{
  "rope_fraction": 0.25,
  "bias": "all",
  "beta2": 0.99,
  "schedule": "wsd",
  "decay_fraction": 1.0,
  "decay_shape": "cos",
  "steps": 5250,
  "dataset": "wikipedia_en"
}
MLP neurons of a small language model. Each row is named by its layer, matrix (up: input weights) and neuron, and shows model dimensions 384-575. Each number is 128 + 32 x the weight over its row's rms, rounded and kept within 0 to 255. Numbers have three digits each.
A block is one neuron, or neurons of one layer that tend to fire together. After each block is what it responds to, as a language model described it from the Wikipedia text at the highest values.

L11.up81:115082125171168120128105138146145086063138148149133109117073091122067140142149073125107143162147129088135101128120156127161129155134113120147137184136212093117158145090096119118112109160142120126187167106169134155148124126137131111142117123135136094173181164123128132164107079133162134085088136081129102144153147178148160129088183081131137082169066101128078080154141103103139134126082187158134148085102169130124112144129143077197137125136175156142058119132106156128150095130159107160164144141162109120130132127125077165130070128170169185108104114118135148116145141122176165131
L11.up736:080054073130132098117078149188133107080105143075103129145143112116144152184063152119157168138101146165148096168116139131136117183109161109121111155084129161136150128139121137098139105148085105181130117088189184124160131133094077181145181130132133097197180095166140135139078105147142175130074138122104110078125182140125121094105112133122060136107111146148107142101150118110128124138083165129173107106133098138150187137079119118139140163158182160151158136152162100088079142151129077144125160117125108110114135097108108150091127140145105150108070118114190131113133120072128160155
L11.up1353:164085096134175114109139156104140127131161065110152125176154112131092106123141092095140183128184141098146136180075098115136158123134083129096142137128119118118093085124135114105151105110142093122156155131165144163103187094139075144142137136130113119177126139184131152129107158160128157114103154158167087104149161138198116090040114111116010106069076135120151109147141153077084132129108173141151111122091203151188175139176187195172121136113181158071155117157102149184112175153181139101089178122139168135122121129120095190112132168186199176163157181111141111044074113162073133129
L11.up1398:164072100111216079149059128184161117125127127165094136150090159104186147169117102126149110113150115112140144097107143196129149162095109151146136148107132146130135082123079119109191148111133098028128138058142170108090086100154119167144092152116136143145121088123157139165124109110185114118133120152122086168171112172113145089124187107170019119133130134151138150129165043197152092167098104144131159124099105136134145113071101126173158187169166095151151146139121206139102120198113103157044131102144132141172171073147148134123127167088101121129125147116149133086077110137154103138
L11.up1674:097131132100148111129114147130122135149136111105115161129094127110085129137096172056123112148097168138147167173107140146110126143127140138086137124081137124101118143145128160161119108122140117119162157142118090087104109104107116105102125095093103080187134080140168172127099130163150165115097147120154157187098142108169125053066133109165089159132123118141116119127092108170111208159107161134121129109137196172135197125100118162180105140159129181088088095117098199135133097123121117136192198182126120177130093119085095135139116120165129153134131175076167122150147125128097184124
L11.up1846:105080109134160047088046072095124136087149165105137175152136143119178147174108117122133145119133124161117109161078109151147133163107100112082176087099139094117125171129038085106140123143087114105134107164160127189169158108124133129144147114111106098255105187158152189127114170150125167127102122172107169127126169157117124129117164122138138137134126123109104145111068104154142098174044134073145103107143144140160152092131165138116147104109091137098145090181091091122080142187132131147107131064119180101099107137151143164109068190114102132141114116117161122114113101094096115157
L11.up1984:149121110167122118154071193065162104078106128163159139152125139132149117132121067132048154135157123178173147087121147144083225099102112090111149149123117201107158157090113144180116175195147143079157103139149142146127180160082093171135166204098136105154122085167102136115097155123226110125086131135119085118152107107184165108146180122123101073173120161156136116072117162123112139183117113143120101096164070153167121119142112068209171131131143089160147120129139143096129120127096106108149141154067127127161113101083160117167140189144126094076144166169105123113147106131144175116
L11.up2028:168135066121164146179114181089107143045139125130115167154140114086124125152122079126123117133126142114154149134128159112146059136137150105071165163125127096147053119167067124138116155149118132123181154106150090125096154136106115114109150116148093108167156075139063170159097073119162151156082148135096188154182087128145174128115184095148034158046103173132171097081095114150141202158138156133188111073133170135143142130149139101146161153196154117124110171188108176164151105114135161118164159079174094178113119145160074121167128158092087142100152206078158199130102122133149152122
Responds to: Final piece of a Latin genus name, or its abbreviating period, just before the species epithet in taxonomic lists (Aporh-ina, Pex-opsis, P.); weaker on scattered mid-sentence words and table pipes.

L5.up1058:118105113148121110123065184118155151097156086127183112134098175088124100173120138114141130160123124194143101089199090119088161119133143113088175151130133174112060141110139128134134109122123144132132128147150142120108134148083143142138195091116078053167114126133149181147147113089168170128127078151138139146147112112154101204058179072119120169145102135203129121130068122138135172174102157121137135120164109138146156043124146122098175105146120117092109059123107091064102103175157119070146167176082158113125110127125133111171057143132191142224094127146198139136168059162138167121
L5.up2005:117122173132136159178053118107133147110179118087169219139171113074124085171092122139163144154074124176109097146135081161125184121162151074121158139151153153111141145088150087096091079181125147142135142086145160118144131135134112139128140143182098111155136111133139206118106118110126119127122118151149165114155172107125145171102108148164090154151130061159096190114114151088132185178115119148122119064109171129146165118135120102136171112121173118129121070145112068086096137102148161142113174152057139148153130146100117150122074147176187137163117185163149126127130092112144150101
Responds to: Final word pieces of Latin genus and species names (Pexopsis, Plethodon, moluccanus), plus digits in author-year citations and size measurements.

L5.up176:165147066160138126110149149157116118150152091146147129160103097114100173155132123155166159162150137124114119186110075171107119151094109135139112073060194138162182144127180113066110164106091111125191110127155073149142194152144166135130136127097127141115117119146075141175182195062112140096153137079119107150174107108147123105116108073166161134117142123116142090131100060161114131104097137140147108141083131115146159113148121114200115137144174124232105150117099133114114115113100095155214106161116121077151105075182176153137126120183164116163123200071151194163054134145127134103
L5.up677:186134164069159142116079145107123125170173114130153083119180149135101116150142127143141184130180165148113067132118142077127168183115126123117105151074154133112099168065136101114166142084074115180116148153163062136102160132130169000115152158066149127102112136171087216165141144110127134121129087121117146044166105142109091151156080139092143129180156096091138109144150150117085158114152153127172069125092155123181120144140136105160144107108133176116110138118099130061149094094084118109168087155174149157133123121147068084153134135088112165059124120150132173163055135115141130115
Responds to: Word pieces inside non-English words and names, mostly German, Finnish and Slavic, such as the ach of nach, the m of elämä and -M of Saxe-Meiningen; also blank or number-starting cells in wiki tables.

L8.up46:157079173181241163153116090150095098136161156107138128117137111098091167183115123171151187144088159132215129122142109133037134104185046110138150151119141150102105132107101099115113141140157086135087097096088155162065121168164156176128127206146063095119116132150158137112103090158167149099134145130129153121150119185155106133103169108120135137136099149149170097173153153137124147114085048163181090099141218115119117134149136168098138105171137101091101113112057148131170139142127178158150108216126140072132118116164112172120118134136215099053158158164141141084097143116116125133
L8.up627:124102127125116132176134221092198142103215101159131131182118152090051119097112135110088111172109128147150139136146091123098154139125076156091107078135144139075131113139093127120145095139053120095182142166143128155084112113240157136122144151059093143125163160117131137190158142108114148095103080125147129157134160150115131116172129054182120141088080095109191167142164132153145143212091150172170098114121177152160169153138130148162152133155147118155127120102103170121163119149146103152153173103192160132128098112123114157128100111147147142120151214087170162127156111103198176118
L8.up912:193113163162111146109120177129133091130161092129180120157109109126067130139124157153122130154118135145114153120122060135123124075163078116129087114109113096179139132106114121122143182127137127135199149113108097151164124175124199149113121188075133160176146119069093160105105184111157088138105124144171118178184154150142176171100114093167178139097148100129132132146083066183155152179098124138157164100144149149126179130079108131123074135088132162137085102151129098137139124174157082091135163129164123135120058140145127119141149136136176192151102155098106098133081073089156137113
L8.up1815:117105149141193089154082111140140151011100060165141125150073105144093173142108135139135148160121146150154116137121057110099154125121086117085159129105096109096143067097124113093171113180107080061111132175099086120118140161111106167169119132048108131172157148085192174128115146163145127139181114111167122165159145122156143119154151137180118129097153163114140094099110141157142194173104124087204089108134167091091120067060095164168146139121095176097118085138091105144168131156121139098135129173143142114133141113196171116103115133166152143135169156108132080172114105161160059154
Responds to: Mid-word pieces of non-English names and titles in lists (bennigsen-i, hæ-nder, si-è-cles), plus "that" after reporting verbs (said that, felt that) and "of".

L8.up28:131165136111168087186068125125119193143141102148118115120073145168179112112197131125118108150124121120113172124089110161138159122135126085157143140121144129129121132104125100121159145146085112146126133125118154106091134153136149150139089158142057152153142142090102128155162157101151104108072107080120108129137151147148201154050167084166103143121079121082142075195099090191161150145086092075107119058064153102110089128051115104090105096140189159150186107140143096086123096154071122124132106119152215117125127093147081138213141106105115122121110128146111156110115117161157088164
L8.up459:148079195185201135152143145119167125070108125111113154118090131147107095155186056131110083136106156103155163106121150147134096121139180142106166190132083120131154125114058163118101115104176124148150156159181172136155110159105089140127144059155085140142142185106172142113186120164170114052118132142147131151158119170082120101136119110147143105185094145174174068165087142167146158152140169143140113074152177111117115117102113152161169090121097150160126124145050136098101090130151130111126153125138135112127176146161089134075119123165103127113086177099130138060056118136130139115
L8.up833:133121160134140147197099062165142190111179148128133129162101106157170095169202090166111144125141133128136173133135078165157134156107108107125106104144087127170106093099073093118168189144049131082156189091185179158146123129145063162103133135106113148106129114142137156149128110132174123088059089042108136141110120171122099058057130129167071108141101153122113090178120116171140130134087144150137124097108140106096116130096100075147141156146136138184143152121049084117052128171099136116129158116110183093110122145090194152102123159128112079088105141109211139099119119099100171144
L8.up1197:087058126126188141136096124132156121134147090128123130109121105122191102122204095129104172159107127146177102139181149180160126151129141079177128085107151079196114084107066111129148155168087155087097091102151150165111077133175139142144078123137168180120149071141121087147156114102193107128110086127150141088195155145151125093088174105131106138128105160131114115121102120124165170084111160188161102094113097128110108142139214143122146082164087069141147106174163097155112150161106111083114189084120230122101082159156147163168155136135122082110096126124125163110096111138112108118
Responds to: Commas and "and" between items in enumerated lists of categories or shares, as in "swimming, water polo" or "(16%) and nickel"; sometimes table pipes.

L11.up170:086050124069114115184064135145168063085145091165142154109087070126157137135178190156107091128164159133100096097054147203132173086096120130098090179119136135162120147108143152075173140166158090176116156162152118141113094100118125138137174118083101137136160133180162144142140218140178117109068156137145116111177168090148154146108142105109054072128129114103096132152115176167091067165075149189142178093143110167139119119116104096176141173155149182158099111156139108109133095118128105092150138130206105147128195114125127120172152157084109166102092099097151200137090089125086167117
L11.up477:173111111135132131136082157126200127113147147089139145134064097127116083114153189104116160079156147144159166154100114204122117139162118145111173145136151123140067116120144116085181081204100091082139185122167117174132113169109133110054165127022105128137167097091131180137091121143147088134103147132176103127119124136114162120183164147130049090103098131164136123131130116162098149175100170114131148053141113193147148148162095073189106101171149188108098078132117157140129143159138141067087153051120118094107149102107127138103108240111142142119081110088151156143096104080110140110
L11.up516:105110097127151116161148177129103079117133103164142105137077111114141109131172156144082095101117168088086176161092063109097147179112077139128175192122186131148018154119109111098125111123134150171082176131196041116073001126172094151122127161091087091126142115142130185171143110086155087084085074126142106125151164157158152126145123165143105115106129151162164088170144125146130121177052131105214138089082100174161188183148142101151088093189220189134082138145124143097096132192175077115117147090123162128109172111166145117114121184123112147151106165169150145147115136131119102105
L11.up1075:111112112126155084155129175137098076108077098191157126139137102137098177126079174140081129130101171096092096140120088132094119131120158157127170149092157124134074084147138179117167112160130137113136107138143116191131093142107103132122212121114092125094160075160109100192100154093176129132083091144198111150186137160084102141134080106164086107177141100172107158128126153146162153212082098142198136104121144170095210162109105073148143146162118166141078115160130171157084159141120164096163129113211116099092130112126134126115088183109087194117128166137100130122085073180083138130
L11.up1084:147084137090098069163109167171153080070110090135123175136133143057091141157123146163186230146133145097146153112083088125133160134097099171087163144116125110109119167161176164093221109189146133182179174166150126137105096108131159190082146081120149144172153091151118182149122193104135129075093062136124119063138103072123129120175127126124127122145114109153098142155156138098140142121117138100116129050166087102139191122114103114176042125137117153171128085135079137143128158161128052104155104156123100152160148075069161108110114124105095178106172089109165145119111093058106148123
L11.up1165:168091137097185130081110138126145062151168149180143179129079124106139140092150190121110118165119101125130176163066121122161207169131062132150153144099156199160120117053149150134206157164082143170118135162149075099115138159122143093145103131050131153164144129105127111132090136088160049071101168117114124117109148135160153109127124114133122133134142150158097161170073121166123134154069186126122154096123180128072176112113120116111130077132086188148147157132136090113128112090031177103170131100165164110134053128166181138116152135141070143139158137094133088151101131134085134131
L11.up1463:149080142146080087126077161128097107073186113134149101155084154140117176121143136114120107113091165144155164178069111115070149130118116090069109147107167142136090139123115121123153138145113066111151120094179094145099112131058135133137131170078114073226140165097122140127114139141114165138085174124182113148167141160118171089141116113149120121127155075137151140098118071172160097140041168150177131071126112140103170101110095143173125142172173210167123106141119110143090082193140163123157153140171107100073066102161185158146150112116124156194132189122163155156074089072118110105
L11.up1614:117113100132116063162065138130108075146173084127114096150050125104108219175146123101152134140132146165140138136173119163057129147114119107102093102149223131161145108102126106104154137102081115159109114170194072123075164119135134120087190141102104129104167141144125153144155174134133118147108133099168122142158099104147101126092072146113122115111218090098130126110120142206126104181049162117126106064089149146136135160128146089168111127146206205201115132185139112126153112173119094138166160126134085151111057122151203154122128131084102148166096185111187153154098118131130063110
Responds to: Word pieces and function words inside non-English names, titles and species binomials in lists and tables, such as h-aut-ajaiset, Pex-opsis, Fig-ulus.

L5.up1143:171150119083099156144106163115130087097136124114129177191129132073158197120101122131161191134125099135178087127135109090146179152127077183163159138166174142074083138152122139141132130094128146123109114110126134149076146107118180132106150180090130127116111089118124132188132090097106096176123088154133160104133074107114063180121158124209132136106101092160156142098144138162163118174116104117151153082140128090146118085092196093111115089109168175192119188139158116110174123131160153139118175144111107156136128136095023106113069125111136169131125091149129136119134120151090128130
L5.up1574:118127175122119123210093082086166066075165117132079101154135085122125097121150101153132126148064069153201117189165171138047168180147164142144102126166165138134118154092161099158144100104146080187096150121161099106145148118092102124134133095151140140104173118126095167162149120073153150110158137083137140118164162129109093197114199131150093102093137112122125116143103123102140088119108144155131050073096112125152127150100189114116157057102115153099120131146170101160112171095156126147170134156155108169149097180141092112152103135116102107138102119151106137156191109168044124135
Responds to: Middle or ending pieces of personal first names split into tokens (Iv-ana, T-ara, Flor-ian, Brend-an), plus initials' periods (Ada S., David O.), mostly in credit lists and tables.

L8.up119:188124098095121074131129125145126151132156140121130079134115162128100139160179152146105163125142140158139124139141170113080129133130049090212163130091119127069069103145119087080157132141119090139093169123166118157079141057171133117182174194109151083127114120145103159145184137148137137178138114152198135161103178136125126145114187100107127115199210131130167113183131111108089100162161063162187116102156138095162143127128117065205162090108165122092163154099153154163118136138164097126111112086105174126102083145135158150157083133123129128089166142125170092154080090144156138155
L8.up359:201105107111212080112165103173160095095143168156155159172103058101069148162140106140097116181084092095162090135041183137117125125179086158148095130127119165135077102126124133121098164089101123123122160136165085181114094088198143090166237162111117079154101137128119127142104102135111130178100162074118119145190075158135069109123157119168094152179172169143140137176151101159199131105170156172081135084112126119175137119110093132140166106145112077101153138159171124139190136101154171046141113114174109152136180080117137104109114165152149147052113199115095134177090131177193098140
L8.up1884:109125117094125129108111147093144081053167113163093104095141155171150103106098174106086130159173153112126168116078143178117133111080124148098185188106122141117096105146090135081098136139171118172124133088142095112062107115146166067117165163074070108138134117143110189146133148163138132036115105176154149121138141131125126134119151148139121130155163066086107108109123149170122154123072118088135071132099131088191146122066178116178117114108121161126154087144131148148114152122104165189135127067108137186080089148100137122097095107164085085119089154062135153123133111128169154162
L8.up1921:079105125088147039098125074146162111118181094074071118141107109128168115157100189107097115169109114167121107113162118082169169169151106148114105153099166101113109123081101145129147187143056114106087110137161135132094074114090165085095143121126101127130096157136137088159069157071141139107085134181094163067135087084122146118179134138101114155156127159078137049141133148119079115152065144090108090105216116121181100126128129146126151068136070141142087185123164105117171137190137148052132122092097104106102158114135121168112124127199159083101127165106087111066082109144110127133
Responds to: Fires mainly on the article an (also a, as) opening a noun phrase in prose, e.g. an ancient city, an official commentary; weakly on punctuation and digits.

L5.up1422:148117158098136091175083055074137062087096125159153146159132144104173109162113114105135153146092100134111123098057135104104120088141131078196105224060111112145091116092101112140088146159145098141095168131127135152099096134110129053135165188087087098106126182129136129137114118102153167126075115099175143134170143159090116157067134101132199115175154120109101066106130131176130168140139199157152112123107158160121162106080131071138143118102077128154115107130161161154167118096099122106098121098228082086141094111122144167128106145173134083113148115088129130130150164130139103090
L5.up1954:141141107036125100103113104103169106099167132099107147147101144147127134122126097097186214163119124101133119135042125143148152097168057146112114149139106122077097157120117129129129118164169193170143170109119115165151089127137099125054190127144072142171128114081109102159163069083117105118125101092129193147113141156090113147128120125126100163110080126129162000131162166153133137161100100139112111079102153162116116148124194076119156119126129135170167162207167136153161169125082194108127143065136150172124112078073105133103154146150073127107075130126084147179095103110137089094
Responds to: Mostly "an"/"An" opening a sentence, paragraph or parenthetical, as in "An injury…" or "(an ancient city"; also first words of table labels and headings like Source, Rank, Director.

L11.up35:065122155081136161182106163134155059142165171133166121063165173117134142091092086109097115089116130127147126188104095139090086132157105177139106118152156150130067118112147129123124092097190155177170128075129143162132093111180127086113161178073154153163136078090123125138120112158134149143112162122153122080106119108108144137148078109151090164033107139151118119110104122150102098126080140133102084086056109115163086152101130116174105127154180128111131112151106087099171162101123133109157146052134160206067102100150142147192142147131127092114107137094130137144178136115095174172
L11.up122:167165164096162144164092127102203086062146094109160137096071166136143082189085128135092100097133139130134160102143123118104187174144103094117132103120176090158094112131103143186132095125174083151068131107087097112146167141112147172128130117101088163216142153131156103177079161132140105071075066134133160093182115118137058132163143085140124128141126149155114081086185107162127107094124178138134107152090148106134109108107136104145176107079190141101127136142147125153159108131124140139150164103126143141139167123120101125141103137136109105174166151134128093134141090097181061136
L11.up527:080105138180129103191016098173165101134158099105148165096144099119115111143167141130151115121184112162115115127130047092118157203158114125141136163109125133137127207107078096139173107167155117122113106138131115160051107103127085126131174092141120142159096146152125083145126123166095103122131125114180173108128147110063112095105146128134149127063196105139159090149106146145138156145086173108153129141121192137128083169108148121169134110163209193144100123124147079083139120083103169135159160140120122150121159074225173114084096139116207086172117148101164192083139135100144160108
L11.up959:140125097094107133139089107080144094122118151148151131176105149074114154103112111163068121076102080123172126150103150168123112154158122144124130211099116167103121127144114168106064125119103117144034128119099116208087115112096099153114171187135131048123129202078177113138130114115135102180079162064135169139100140167078181160158141120139125111069148197077137143104127173182125108194100106156156166103150128145133152147155110151181169191137115135129133081160063113167165145088130172096103160099143119185104152098147156170121115133104120147192157119080109122150124171103149157087
L11.up1171:120103133089154055123090066120184146138184118166110101095073119136188148155225092146110070083136085134189083095109084138093140158094103136159114121150129154110106175115114121132147126086114083156126119108099101108107125126114138125119142115145066112181161095137116069155105117162090110143128123109132158098155160135150094132139094157137161163149132103139121141121076116185094155185088142109094069114104102148183149117152111130136133142091122148147148119152117112110166168117107121088176139110165154108076069119205151155164165126078127139105072184100132109078149101115121164136
L11.up1450:124145150113172132142108070122188056112100138165130138101143154107093107112104122055140157098162152080151115147118129098132165108129186070100094106077116165170079120154101114122107142180136177137155140147129086143150149124063140091090144152109077124123173145117073152103055116163092106119133152163151099144126136175103126134114180130113125105152171102131092170092073126097106132117085088144072039086104159109164181144115123063178160094099089103115118119173095160133098202043134147104115059125109161159166123128133160171123120149162107149142079106084123140151139132150201158160
L11.up1656:091141141081131145180069058152112045104185156123156184108123160086130114088100129155091172141119092133105117174111128145106146112121044147101119136135160168127107163113142116169119091147215096140106088115168087159104102134128145164090132157106127153085114085115127074126128135132122105127140106104156146108149138118132123144098106163105111134083087154141074108148140173143133141133162129131149087106099192133129113133088106105166224109146122158147113160116068101111080135047159120110133125107117106168138104130132113114153087124091110125143158112070098113131186085169125127200
L11.up1691:125083159101182111165070121066135060121153120144136154142101160117137109172138154147086167128094101164175114116079075121095151108152148148156097149089145119169111148077154113133150085110123082189112120158121144127120134096176129189125071132107146143142147092129164100159105136123177144129088180153148147124124134140113143142100162094175125120091125130108128136143120096181120086168100206152200140077135123122155160120132122118179114142120134154148067128120141108161100083134150090098142126121178090136102126137148158176163099148104108100160168150113158153117074154185165114156
Responds to: Short first or middle pieces of words broken into several tokens, mostly in titles, names and lists, such as Tra(falgar), E(ating), W-a-iting.